config.yaml
n_layer: 12
d_model: 320
n_head: 5
n_kv_head: 5
head_dim: 64
d_mlp: 1600
vocab_size: 8192
activation: "tanh_gelu"
norm: "layernorm"
norm_place: "pre"
norm_eps: 1e-05
positions: "learned"
qk_norm: true
attn_scale: 0.125
bias: "none"
tie_embeddings: false
parallel_block: false
init: "normal"
init_std_qkv: 0.0178
init_std_o: 0.00363
init_std_up: 0.0178
init_std_down: 0.00363
optimizer: "adam_variant"
lr: 0.00134
beta1: 0.95
beta2: 0.95
weight_decay: 0.14
lr_head: 0.00555
grad_clip: 2.0
warmup_steps: 472
schedule: "wsd"
decay_fraction: 0.584
decay_shape: "pow"
final_lr_fraction: 0.0
batch_tokens: [32768, 65536, 98304]
seq_len: 512
doc_mask: false
train_tokens: 403100000
steps: 6164
dataset: "wikipedia_en"
MLP neurons of a small language model. Each row is named by its layer, matrix (up: input weights; down: output weights) and neuron, and shows model dimensions 112-175. Each number is 128 + 32 x the weight over its row's rms, rounded and kept within 0 to 255.
After each neuron's rows, "fires on" lists the tokens most often at its 100 highest values on Wikipedia text that the model never trained on; "fires before" lists the tokens most often just after its 100 highest values on Wikipedia text that the model never trained on.

L9.up1126 [158 102 129 177 134 169 128 147 143  99 142 158 135 110 117 174 121 159 112 104 128 101 140 168  93 125  69 117  83 148 157  69 158 111 115 190  78 131  89 116 137 157  92 120 146 177 107 172 147 111 133 132 131 135  78 120 103  92 129 118  96 143 164 165]
L9.down1126 [124 134 112 149 136 134 135 136 113  59 178 169 120   0 121 117  77 114  76 122 109 170  82 128  89 142 150 133 120 130 173 148  32 140  82 163  64 116  93 124 168 104 172  90 147 129 169 121 139 108 140  69 152 111 158 109 171 165 120 149  96 159  80  92]
fires on: "–", " | ", " the b", " ", "| ", ") | "
fires before: "1", "0", "2", "3", "out"

L4.up1141 [101 108 106  86 146 128 183 133 162 114  95 124 151 145 130  84 200  83 147 121  59 160 101 153 100 109 116 107 132 141 141 230 125 102  44 101 148 165 125 138 150 161 176 153 118 103  73 131 160 141 106 132 118 160  99 126 148  96 121 160 121 120 137 170]
L4.down1141 [133  86 137 112 106  95 167 149 169  90 106 153 114 170 189 161 179  61 106 138  95  62 119  66 122  73 118 125 111 206 115 121 112  95 170 115 105 172 173 124 103 135 122 147  86 124 106 131 155 152 119 194 102  88 103  86  77 191  90  99 108 158 135  63]
fires on: ", ", " June "
fires before: "2", "1"

L8.up256 [ 91 115 141 111 144 153 130 165 176 101 139 141 170 117 167 117 138 138  96 143 197 164 113 109 127 106 132 124 129 134 138 154  93 101 169  80 125 163 159 168  73 177 106 146 137 111 119 103 152 117 120 166 155 149 105 146 103  75 137 148  92 138 102 128]
L8.down256 [118 159 152 166 116 131  97  92 180  37 141 188 127 196 126 104  90 116 125  75 132 113  85 146 143 110 125  80 181 105 113 104 120 118  86 126 164 193 154 135 158 110 151 113 134 134 191 132 149 104 117 119 137 128 101  93  91 109 142 143 160  98 169 133]
fires on: " in ", " the ", " at the ", " in the ", "ed in "
fires before: "2", "1"

L6.up167 [152 107 124 104 160 148 167 129 135 179 154  79 132 112 172 149 123 138 119 141 172 154 181 142  86  87 146  88 176  65  85 116 114 125 135 150 159 144 101 124 106 138  93  74 151  94 116 167 110  57 115 103  67 132  97 177 163  93 182 187 190 120 108 182]
L6.down167 [169 127 112 147 110 165 139 113 108 122 122 110  42  26 165 193 124 159 148 119 105  87  90  72 133  95 159 130  61 136 112 147 157  90 187 130 200 181 165 101 112 117 130 137 149 132 153 180 124 173  92  74 104  99  64  97 129 120 141 145 101 155 136 132]
fires on: " |  |", " |  |  |", ") |", ") |  |", " | at"
fires before: "\n", " Ta", " The", " S", "\n\n"

L8.up849 [124 126 104 118 102 125 148 146 132 144 176 124 170 129 106  91 137 106 208  95  79 161  89  96 145 149 131 164 125 135 113 148  68 109 127  70  89 111 125 146 128 155 128 126 128 161 125  82  88  79 100 142 176  95 138 163 224 120 132 168 128 174 168 113]
L8.down849 [117 128 125 188 134 112 121 111 106 159 177  65 147  69 108 183 103 100 134  58 126 138 196 140 113 105 114  85 143 108 114 156  82 156 134  29 121  89 121 158 130 120  93  54 144 172 145 158 157  90 100  71 104 163  81  88 140 127 154 167 120 111 137 139]
fires on: "\n"
fires before: "|", "| US", "| ", "| N"

L4.up12 [170  83 102 148  93 121 110 148 172  92 140 135 129 160 100 179 164 168 117 155 104 123 157 162 171 158 227  50  92 124 109 135 138 127  64 130 110 155  98 200 110 118 133 150 169 106 115 147  92 156 139 106 128 113 138 136  84  98 152 190 124 130  94 152]
L4.down12 [176 110  99  95  79 137 148 130 109 164 121 165 197 209 137 166  94 121 163 177 119  77 112 174 148  90 147  99 128  83 119  90 137 141  87 110 108 213  93 123 102 131 126 115 157 154 144 183 110 126 101  86 120 113 161 186 160  93 147  81 123 139 162 106]
fires on: " | ", "; "
fires before: "0", "1", "2", "3", "4", " | "

L9.up1458 [159 136 143 149 141 137 166 157  80  94  93 140 170 106 144 138 138  59 116 104  57  96 146 174  79 125 176 108 120 121 123 161 159 115 141 135 165 143 181 165 112 137 156 126 162 107  70  97 146  97  76  96 109 119 103 150 119  51 197 136 118 152 158 130]
L9.down1458 [140 128 103 150 126  76 154  53 186  44 129 141 120 137 120 116 147 107 112 103 126 150 162 193 117 120  93 172 113 139  94 145 113 132 147  95  82 124 107  70  77 201  55 115 138 105 140 127 120 223 152 173  98 111 118  43 107 150  80 114 148  82 177 146]
fires on: " | ", "| ", " served", " and ", ", ", " the "
fires before: "2", "1", "3", " on the"

L4.up1394 [107 127 142 138  74 172  98 131 127 149 161 144 158 157 128  49 105 128 108  68 105 141 177 128  32 124 112 145 180 105 132 133 145  84  88 169 120 135 101 123 140 109 164 180 153 207 111  95 117 107  96 134 137 129  81 142 141  91 175 123 127 171 142 139]
L4.down1394 [212  94 108 153 149 138 127 177 138 116 179 107 139 189 109 136 145  88 101  82 161  94 138  83  97 133 150 105 188 111 114 122 150 122 168 109 129 169 158 178 155  99 149  93 155 120 105  97 150 165 122  74 120 122  42 132 128 141 152 151 122  98  94 133]
fires on: "\n", "0", " | ", "2", "1"
fires before: " |", " | ", "0", ".", "| ", "|---|---|---|---"

L4.up1364 [ 83 124 141 110 100 114 172 154 156 162  93  78 160 152 105  86 147 159 127 105 121 104 124 109  89  70 109 103 210 118  82  89  99  57 129 117 101 136  79 139 112 132 134 117 169 173 127  98 113 145  61 127 156 110 102 133  72  93 190 183 120 148 149 108]
L4.down1364 [124 101 108 158  70 148 159  60 155 128 143 107  61 255 148 162 125 115 110 117 127  91 193 154 170 155 155 139 136 175 140 113  96 115 138 179 135 146 189 208 130 150 104 169 129 146 129 162 116 115 127 119 113 164  81 131 163 147 119 121 141 110 123 131]
fires on: "1", "3", "42", "2", "52"
fires before: " | ", " |", "; ", "% | ", ".", " s"

L4.up1532 [138 101 134 127 153  99  94 153 132 127 123 133 154 140 146 130 157 110 126 141 112 106 114 118 158 164 121 159 133 134 101 138  32  86 130  41 137 149 108 147 122 248 166 142 121 110 136 172 143 128  89 118 104 111 111 151 121 104 116 190 129 115 149  98]
L4.down1532 [180 114 142  99 164  90 111 123  93 116  99 153  90 163 143 155  93  94 154 158  82 120 111  48 165 158 160 141 112 150 136 132 123 110 126 103 137 182 162  69  95 144 231 145 108 123 123  88 108 195 112 148 119 144 192 112 133  92 147 116  79 116  80 104]
fires on: " ", "===", "–", " ==="
fires before: "2", "\n\n", "\n"

L8.up911 [172 116 102 144 124 199 134 158 127 138 188 135 101 153 126 100 114 160 106 119 147 179 103  84 132 106 128  92 110 113 188 137 138 103 126 141 129 135 108 172 141  80  80 134 165 124 162 104 105 131  71  97 124 155 169 186 104 121 127 160 173  92 102 130]
L8.down911 [148  41 150 179 129 171 133 102 118 163 164 111 106 221 143 137 131 118 102 132 162 169 138 112 198 153 138 158  81 148 146 203 147 129 140 147 127 104 178 122 114 127 158 111  93 133 163 190 101 132 147 150 124 142 143 122  85 138 137 109 148 121 123 114]
fires on: "2", "1", " | ", "9", ".", "3"
fires before: " | ", " |", " | \""

L6.up1222 [156  75 139 177 150 149  93 200 159 117 102 113 118 115 128 144 122 160 100 119 154 168 180 122  88 157 109 111  87  86 111  89 130 135 187  91  84 184 115 128 108 155 126 113 108 107  93 149 115  77  98 127 135 142 101 103 116 135 179 145 154 147  90 178]
L6.down1222 [ 99 152 100 140 132 153 146  90 106 137  94 131  67  38 176 129 107  97 161 142 108 142  79  94 129 144 109 125 126 130 118 152  88 125 255 118 150 227 167 114 129 137 164 149 183 137 174 129  94 115 138 131 157 117  92 128 152 153 112 101 124 115 163 161]
fires on: " |  |", "|  |", "% |"
fires before: "\n", " A", " —"

L6.up1388 [113  84 152 117 137 155 193 160 137  96 119 115 135 155 154 148 149 173  83  74 156 132 103  83  69  98 119 107  77  93 210 147 143 114 158 117 107 140 132 102 134 129  47  90 131 200 131 140 133 161  60 151 113 134  57 167 121  99 131  81 146 136 139 122]
L6.down1388 [ 90  87 118 148 123  97 190  98 135  64 162 103 122 162 130 143 111  75  96 108 121 144 117 182 134 160 161 114  46 163 192 172 170 136 170 113 112 158 145 100 125 109  82 154 146 161 141 191 124 143 128 167 130 125 106  93 117 166 107 120 116 109 130 148]
fires on: "1", "2"
fires before: " | ", ",", ".", "–"

L4.up808 [117 109 139  52 158 149 173 160 197 170  80 162 136 115 133  92 120 157 187 100 150 169 183 177 109 111 123 150 133 125  98 104 107  90 127 150 103 150 113 146 148 193 126 153 114 148 111 148 154 133 115 120  87 160 148  78 118 147  99 142 156 144 148 126]
L4.down808 [141 160 134 164  96 125 122 145  43 129 206 134  63   0 132 171 136  89 123 177 168  65 126  72 146 134 152 130  97 123 148 115 106 102 124 182 220 214 131 153 195  98 131 132 115 101 138 142  58 150 134 117 153 151  54 131 113 120 122 166 138  84 140 143]
fires on: ")", "===", "==", " |  |", "\""
fires before: "\n", "\n\n"

L4.up1110 [115 113 143  81 114 100 142 158 156 146  95  99 190 143 139  85 106 151 118 144 130 145 128 104 176  64 182 146 148 190  81 152 111  59 118 114  64 132 111 178 128 200 126 145 123 148 123 120 164 146 171 117  96  69 128 106  84 119 133 111 167 118 135 166]
L4.down1110 [137 184 141 128 116  75 121 119 138 167 155 219 112 126 141 127 159 146 150 162  67 163  80 123 168 110  48 124 120 143 164 118 167 127 104 116 131 133 126 152 133 169 196 140 165  74  94  17 139 146 181 109 130 140 125 120 167  88 135 125 114  96 100 128]
fires on: "==", "978", "===", "s==", "s===", "1"
fires before: "\n\n", "\n", "-"

L4.up1331 [106 125  81 159 103 118 110 124 149 101  70 153 105 147 114 166 115 183  83 118  78 153 117 116 100 115 123 116 156 138 157 120 112 138 100 138  67 121 133 188 168 163 143 176 169 129 131 105  74 101 168 115  68 132 171 246 106 170  99 157 150 162 101 132]
L4.down1331 [148 156 173 139 127 105 138 149 108  67  76 112 135 125 152 136 155  72  79  95 159 143 129 153 126 121 142 115 133 175  59 146 140  89 184 159 167  74 169 156 171 119 115 166 155 169 134 132 119 149 113 170 123 153  74 175  91 154 160 152  83 165  96 130]
fires on: " | — | —", " | ", "Th", " Th", "2"
fires before: " | — | —", " |", " | — |", " | "

L6.up426 [147  99 186  86 135 139 160 139  98 191 124 101  76 152 121 126 178 166 126  72 126 158 177 104 125 122  58 157 146 149  58 137 159  80  66 106 116 150 179  93 123 165 142  68 120 184 139  99 131 133  43 128 119 164 162 144 142 107 159 143 169 133 139 102]
L6.down426 [177 127 136 176 117 207 106  62 143 190 195  95  88 143  77  81  93 160 117 105 192  88  97  98 121 114 145 155 157  87 169 127 160 105 111 130 121 138 117 159 112 126 149  92 192 138 130 149 161  96 147 103 117 147  86 122  73 128 168 150 103 131  83 116]
fires on: "1", "3", "7", "8"
fires before: " | ", "–", ".", " |", " ("

L9.up994 [155 158  91 176  76 112  83 146 152 114 148 153 185 123  94 126 101  67 117 158 120  79 109 120  97 115  93 119  92  79 162 136 121 138 130 103 154 155 126 152 116 164 151 108 162  89 121 109  98 131 145 104 151  82  86  92  56  92 110 175 129 174  98 129]
L9.down994 [157 132 201  82 129 120 172 123 120 126 175 230 147 123  82 120  79  72 116  90 145 138 201 128 151 115 120 129 140 109 186 105 164 139 117 136 136 196 126 129 135  86 161  98  93 123  82 163 116 110  78 140 129  97 152 105  76 180 103  99 198  91 128 103]
fires on: ".", " in ", "p", " ", " at the "
fires before: "1", "2", "3", "800", "200", "400"

L8.up365 [106  83  99 146 124  96 130 119 101 154 175  73 176 113 101 114 155 106 105 137 114 193 105 137 133 116 170 103 134  78 172 146 123 173 117 129 145 147 159 125 155 133  98 155  92 128 133 110  69 128 108  78  97 138 167 212  87  34 127 131 122  91  79 134]
L8.down365 [ 75 151 178 112 141  97 162  97 120 109  94 137 154  88 139 141 170 105  88 151 156 179 121  93 109  90 113 171 118 179 123 135 107 120 157 184 126 162 137  94 148 105 164 131  76  77 125 111 173 182 106 154 117 134 193 113 157 144 128 125 177  87 143 101]
fires on: "1", "2", "13"
fires before: "–"

L6.up483 [134 110 110 166 146 175 141 152 162 139 112 115  76 102  86 133 146 171 137  86  58 138  92 101 103  95 162  59 143 159 129 133 130 158 145 103 159 173 146 161 105 142  81  62 149 157 121 135  83 147 120 126 157 138 136 224 103  71 154 149 161  99 118 153]
L6.down483 [ 98  93 116 122 165 131 118 130  86 203  95  95 136 219 196 159 168 165 161 143 130 143 124 107 122 105 110 120 124 165 139 133 105 160 157 181 125 148 162 158  81 114 113 148 105 110 134 138 100 130 162 117  99 124  77 107 213 113  92 188 226 144 162 160]
fires on: "1", "0", "2", " | ", "7", "3"
fires before: " | ", " |", "7", "."

L8.up909 [130 144  96 178 171 116 125 154 255  39 122 237 180 132 187 120 172 116  92 160 104 140 163 137 152 148 112 120 110 133  75 180 125 150 144  46 138 175 110 125 181 182 133 154 167 151 100  82 122 142  94 145 157 173 119 110 108 102 138 160 124 116 146 175]
L8.down909 [150 100 140 140 151 127 123 151 156   0 119 255 119 135 132 180 149 135 191  97 147 142 125 166  90 133 100  84 155 121 127 147 123 130 101 101 140 212  80 121 106 130 130 119 173  88 109 118 151 109 135 141 117  74 103  89 117 117 111 137 155  95 120  84]
fires on: " | ", "; "
fires before: "1", "0", "2", "8"

L9.up134 [100 147 170 138 168 173 116  92 130  97 119 155 126 125 139 128 142 132 166 115 148 107 126  91 109 104  72  73 136 160 151 143 134  74 133 183 111 159 137 146 136 124 126  93 136 183  93 123  70  88 161 124 144 163  76  57  83  86 159 187 115 130  78 112]
L9.down134 [133 147 120 183 136 108 109 106 106   0 179 179 177 110 135 136  89 137 108 146 154  87 102 161 137  88 154 109 137 131 149 142 127  83 161  92 119 111 109 175  78 132 106 102  99 170 111  68 110 128 195 133 147 157  96 115  86 128 135  91 123 109  78 122]
fires on: "–", "; ", " | ", ","
fires before: "0", "1", "2", "3"

L6.up1114 [122 151 167  85 110  86 177 146  82  99 103 125 171 122 114 107 123 155 165 131 148 124 170 103 136 127 110 135 145 120  67 155 127  78 120  89 112 169 130 149  78 175 132  79 177 135  57 109 131  80 111 103 137 108  42 118  90 112 134 133 176  99  90 121]
L6.down1114 [ 87 171 114 155 158  78  84 218 101 174 125 148  82  51  66 152 142 167 103 102 113 102 113  98 100 114  60 138 107 151  85 145 155 134 170 152 100 210 152 160  84  92 165 125 130 123 124 109 150  86 110  88 125 115 129 104  92 101 119  89  80  61 160 116]
fires on: "===", "|---|---|---|---|", ")", " |", "==Career==", " career=="
fires before: "\n", "\n\n"

L9.up1325 [110 121 116 110 181 115 137 125 104  65  91 138 182 140 108  91 141 110 108 104 121 124  64 148 166  78 120  39 120 149 122 140  99  67 105 123 107 136 133 107 134 168 137 122 150  86  75 123 159 127 113 184 149 127 135  35 126 108 151 157 148 188 111 118]
L9.down1325 [ 93  94 150 117 130  77 155 113 151   0  90 153 135 157 184 159 132  78  79 152  82 141 174 101 169 143 133 149 123 144 129 164 125  81 163 120 133 151 124  95 119 181 144 177  79 108 164 105 127 163 118 142 121  94 112 124 127 184  79  95 135  68 155 128]
fires on: " to ", ", ", "2", "1", " and ", " "
fires before: "1", "2"

L8.up830 [132  82  69 160 105 210 131 134 129 147 167 111 142 119 106  95 158 176 156 135 142 179 158 103 116 101 161 163 130 107 112 158 109 165 119 118 161 128  85 191 147 146  74 135 156 151 155  94 118 100  92  61 138 113 141 146 106 120  96 155 211 117  79 105]
L8.down830 [155 166 162 123  90 128 137 127  93 182 129 115 204 175  84 165 184  80 177 184 189  88 118 129 216 143 126 198 157 174 157 127 141 130 157 134 150 147 138 117 103 127 109 168 115  77 148 108 126 125 141 110 164 119 168 145 110 165 128  81 206 165 152 141]
fires on: "1", "6", "2", "7", "4", "8"
fires before: ".", " |", " | "

L6.up1525 [110  92 178 102 136 112 170 156 151 112 106 110 100 122 104 159 132 102 174  79 115 117 181 148 101  96 144 170 139 154 117 145  68  94 116 112 116 178 122 169 170 156 131 122 145  91 102 127 141 139 128 106  89 122  80 120 147 137 187 136 117 145  71 167]
L6.down1525 [ 79 107 105 120 160 121 127  90 115 140 116 123  80  31 116 135 137 118 151 120  93  91  87  85 139 115 126 188 134 115 110 152 119 114 175 140 110 161 144 133 135 135 160 116  86  94 145 111 122 125 103 124 140 118 103 153  85  93 118  84 125  65 154 131]
fires on: " |", " |  |", ":", "==="
fires before: "\n", "\n\n"

L9.up1223 [142 130 109 188 183 157  76 141 196  59 141 187 123 124 181 133 144 125  94 141 158 172  99 117 122  74 153 136 124  66 102 158 114 137  87 174 106 138 158 167 177 156  96 121 142 139 130  95 140 134  85 151 154 146  84 123  71  86 140 133 135  90 154 151]
L9.down1223 [137  89 136 185 160 110 130 110 178   0 158 255 108  74 135 164 137 103 161 126 135 130 119 123 130 160 104 140 139  99  87 141 118 125 134  83 161 157 114  77 147 151 121  88 131 132 118 155 160 121 135 145 114 148 122 135  86 100 150 129 145 132 143  90]
fires on: " | ", " ", ", ", " on ", "; ", " with "
fires before: "2", "1", "0", "3", "5", "4"

L6.up44 [156  85 169 153  97 170 149 157 132 153 108 142 156 155 156 137 116 176  66  47 114 143 133 171 107 124  81 101 169  57 133 158 133  63 104 154  72 141 115 182 156 120  92 141 166 124 114 114  38  62 135 141 110 130 143 137 151  72 165 171 183 145  60 114]
L6.down44 [176 156 172 137 113  95 125 145 144 109  78 119 134 255 144 138 156  88 143 138 126 130 120 216 114 104 102 103 152 155 112 131 126  68 110 144 191 200 146  85 118 131 102 142 112 140 122 172 116  63 103 134 100 165 151 143 100 179  95 128 196  84 155 147]
fires on: " | — | —", " | ", " |  | ", "1", " | Apps | Goals"
fires before: " | — | —", " | ", " |", " | — |", "4", " | Apps | Goals"

L9.up1232 [129  87 113 169 103 116 123 142 160 100 128  90 181 136  89 182 123 132 112 123 121 134 121 134  92 133 147 110 113 111 129 183 168 183 108 122  46 120 138 116 160 131 113 124 163 171  99 120 138 136  91 140 117 108  99 132 128 127 154  77 122  94 104 113]
L9.down1232 [ 77 116 169  97 147 147 171 105 105 104 124 122  79 143 160 150 133 122 159 101  99 154  64 119 202 159 143 182 126 104 103 172 189 112 192 139 116 193 129 112 118 146 111 109 112 139 165 164 143 150 157 189 100  60 107 156 151 145 116 137  76  83 146 135]
fires on: "1", ",", "17", "2", "3"
fires before: ",", ".", " / (", "1"

L6.up1081 [ 98 105 101 152 132 148 121 136 206 147 172 119 128 107 122 127 162 127 104 117  65  89 130 139 102 156 111 127  90 149 117 175 191 109 101 117  86 103 133 191 123 121  60  90 183 127 168  94 125 186 104 127 144  38 112 182  60 126 154 188 115 126  52  96]
L6.down1081 [123 133 163 145 105 132 157 132  80 158 109 165 182 117 163 118 190 152 140 161 134 168 111  96 147  91 139  80 138 117 192 194 102 134 159 128  76 126 108 180 119 103 156 120 131 107 198 134 157 170 120  72 122  58 153 119 161 149 119 122 165 126 158 143]
fires on: "0", " | ", "1", "\n"
fires before: " | ", "; ", "0", "3"

L4.up1566 [109 134 129 111 125 151 187 121 115 181 103  73 150 126 118  82 109 183 199  98 116 141 195 187 106 117  85 102 102 120 129  86  77 170 121 123 146 180 113 156 106 127 130  91 131 130  70 160  90  94 129  46 129  78  73 158 175 151 130 160 218 132 147 162]
L4.down1566 [120 114  42 178 110 129 151 157 119 149 141 166  96 104 147  93  43 150 140 145 137 117 101  26 125 118 139 122  70 128 145 145 101 124 189  98 153 206 113 188 100 119 154 111  59  67 126 125  86 130 171  99 147  89 138 145 146 144 135 118 127 124 145 136]
fires on: "% |", ";", " |  |", " and", " m)", "%"
fires before: "\n", "\n\n"

L4.up347 [159 150 118  83 118 203 112 117 189 167 194 144 118 131 129 125 120 113 143 117 130 202 105 161  96 138 167 143 127 138 176 196 111 110 147 118 121 127 156 124 109  70 126 141 121 172 138 100 101 105 132 133 149 109 172 174 174  92 147 117 143 181 152 112]
L4.down347 [ 47 153 122 135  94 133 173 124 107 163 101  84 116  10  98 147 133 127 117  61 115 127 193 100 126  82  96 106 181 128 133 157 115 146 164  49 101  23 164 167 130  73 123 139  61 137 192  75 105 116 140 124 140 144 160  88 175 109  95  92 131  94 156 111]
fires on: "\n"
fires before: "| ", "|", "|---|---|---|---|", "|---|---|---|---", "|---|---|---|---|---|---|"

L9.up445 [186 102 126 138 148 123 131 155 165  98 159 166 134 110 159 108 169 145 144 129 145  61 121 158 129 165 105 110 109 159 105 128 149 172 115 100 112 138  52 195 117 108  88 110 152 149 167  96 148 117  67 159 188 162 101 141 144  71 189 136 124 130  67  93]
L9.down445 [134 108 123 133 133  84  93 119 156   0 147 220  99   0 110 133  60 128 106 138 149 102  86 143 151 142 152 138 129 109 125 162 158 126 160 115 157  65 131 113 126 108 115 151 159 169 146 136 152 124 147 120 140 166 134 146 105 123 108 113 154 124 102  83]
fires on: "–"
fires before: "0", "1", "2", "3"

L8.up1563 [113  66 120 106 182 140 188 179 168 112 150 109 138 165 187 170 152 175 108 111  80 131 134 116  99 143 133  98  72  83 194 134 105  68 117 145  93 138 102 150 119 113  81 122 142 177 171 120 122  99 100 147 145  85  74 133  98  84 146 123 152  99 180 108]
L8.down1563 [ 58  92 145 146  80 128 147 111 116 133 138 140 123 115  84 151  98 119 114  94 170 142  96 173 177 170 167 132  88 136 173 151 130  74 187 116 104 182  99 128  61 108  52 116 139 121 164 173 112 135 160 118  88 130 119 139 159 138  96 133  86 132  92 136]
fires on: "1", "2"
fires before: ":", " | ", ".", "–", ",", "; "

L6.up1262 [208 145 149 111 129  70  87 148 200  71 128 191 153 125 162 103 153 106 126 118 103 146 137 185 127 116  82  96 121 106  93 111 153 128  54  64 138 142 100 124 130 166 121 128 127 176 102 121 174 141 132 136  84 137 184 120 109  93 127 129 142 155 124 125]
L6.down1262 [143 178 147 177 143 144 165 106 171   0  77 255 157  83  91  89 178 108 120 135 128 109 156 135  95 100 108 123 134 165 140 157 100  75  87 126 131 133 134 119 100 132 106 135 131 135 137 124 154 125 158 154  79 112 111  92  75 183  91 110 123 101 165  97]
fires on: " in ", ", ", " "
fires before: "1", "2"

L6.up1352 [136 154 147  96 116 141 140 128 145 171 166 114 159 126 104 123 132 126 207  52 160 135 163 139  66  67 129 124 189 135  58 121 181 110  91 145  64 125 165 124 148 129 135 129  69  94 123 117 135  90 134 104 174  84  86 180 143  58 189 160 102 177 110 171]
L6.down1352 [115 114 125 119 129 145 119 110 126 140 133 158  96 117 160 158 161  77  20 158 141 123 128 117 170 172 170 138 111  91 107 144 180 120 100 176 135 113 153 141 110 123 137 155  86 138 133  81  98 152 172 120 156  93 132 124 108 183 146 203 106 153  89  87]
fires on: " |", " | ", "% |", "% | "
fires before: "\n", " |", "0", " | ", "2", "."

L6.up911 [105  79 115 108 138 159 122 127 109 111 121 139 118 142 178 107 110 125 119  98  76 135 163 155  92 137 138 115 141 168 140 126  77 111 166  75  90 136 135 182 108 144 148  76 122 115  97 164 113 108  94  56 143 119 146 144 103 118 131 175 143 166 142 145]
L6.down911 [102 148 163 118 160 157 148  83 158 128 125 110 136 184 167 123 144 132 154 116 168 149 131 175 133  86 115 154 119 123  69 119 126 133 180 100  98 123 146 150 107 145 133 119 121 162  78  75 147  74 144 164 132 147  57 135 102  46 201 148 160 204  97  78]
fires on: "0", "1", "3", "2", "7"
fires before: " | ", " |", "; ", ")", " | U", " | May "

L6.up1 [ 78 169 115 140 100 158 133 130 165 129 134 124 160 150 138 161 106 128 163 135 164 113  83 110 100  77 130 112 132 158  77 102 129 121 117 119 101 148 159 144 123 162 114 173 141 130 137 165  90  50  80 151 150 137 120 173  93  15 255 102 125 153  50 173]
L6.down1 [152 122 145 122 115 107 125  90 124 187 132 158 142 189 123 147 176  99 153 159 127 115 145 144 128  98 120 156 167 156  67 160 153 106  99 147 120 129 109 142  93 172 132 154 155 146  99  81 125  98 114 151  88  72 115 174 170 124 107 118 120 165  84 108]
fires on: " | ", "7", "1", "0"
fires before: "0", ".", "1", " | ", "4", "2"

L4.up1006 [121 136 122  92 160  86 152 132 154 101  95 120  80 133 154  90 171 158 136 128 111 127 102 117 166  94 193 136 151 177  92 138 151 105 129 114 106 142 132 150  78 179 139  72 167  72 120 114 144 126 115 133 143 149 150 159  58  75 129 101 189 131  88 146]
L4.down1006 [189 149 122 129 117 127 125 101 107 201 154  46 162 228 154 160 138 115 126 160 126  99  92 140 115 145 120 108 115 131 150 136 110 142 113 123 138 147 158  93 133 100 105 154 150 118 138 126 144 121 139 114 199  94 123 194 156 117 131 156 109  97 129 151]
fires on: "0", " | ", " (age ", "1"
fires before: " | ", "-", "0", "1", "; "

L6.up709 [114 125 115 158 116 160 110 148 139 128 105 125 168 152 183 166 151 143 168 145 124 144  95 137  97 128  87 115 104 136 160 130 112  70  67 135 155 127 112 128 127 127 119 122 136 134 135 151 125 125  96 104 124 135 105 188 104  49 147 144  97 134  81  95]
L6.down709 [116  58 133 159 144 148 146 117 160 120 181 122  99 118 136 123 127 148 119 100 158  86 139 158 147  70 114 135 150 156 136 161 208 129 139 174 104 202 147 101  99 126 137 119  85 164 147 110 111 163 169 149  65 142 148  52  82 111 149 136 123 128 109 193]
fires on: " | ", "–", "1", "2"
fires before: " | ", "1", "0", "2", "3", "; "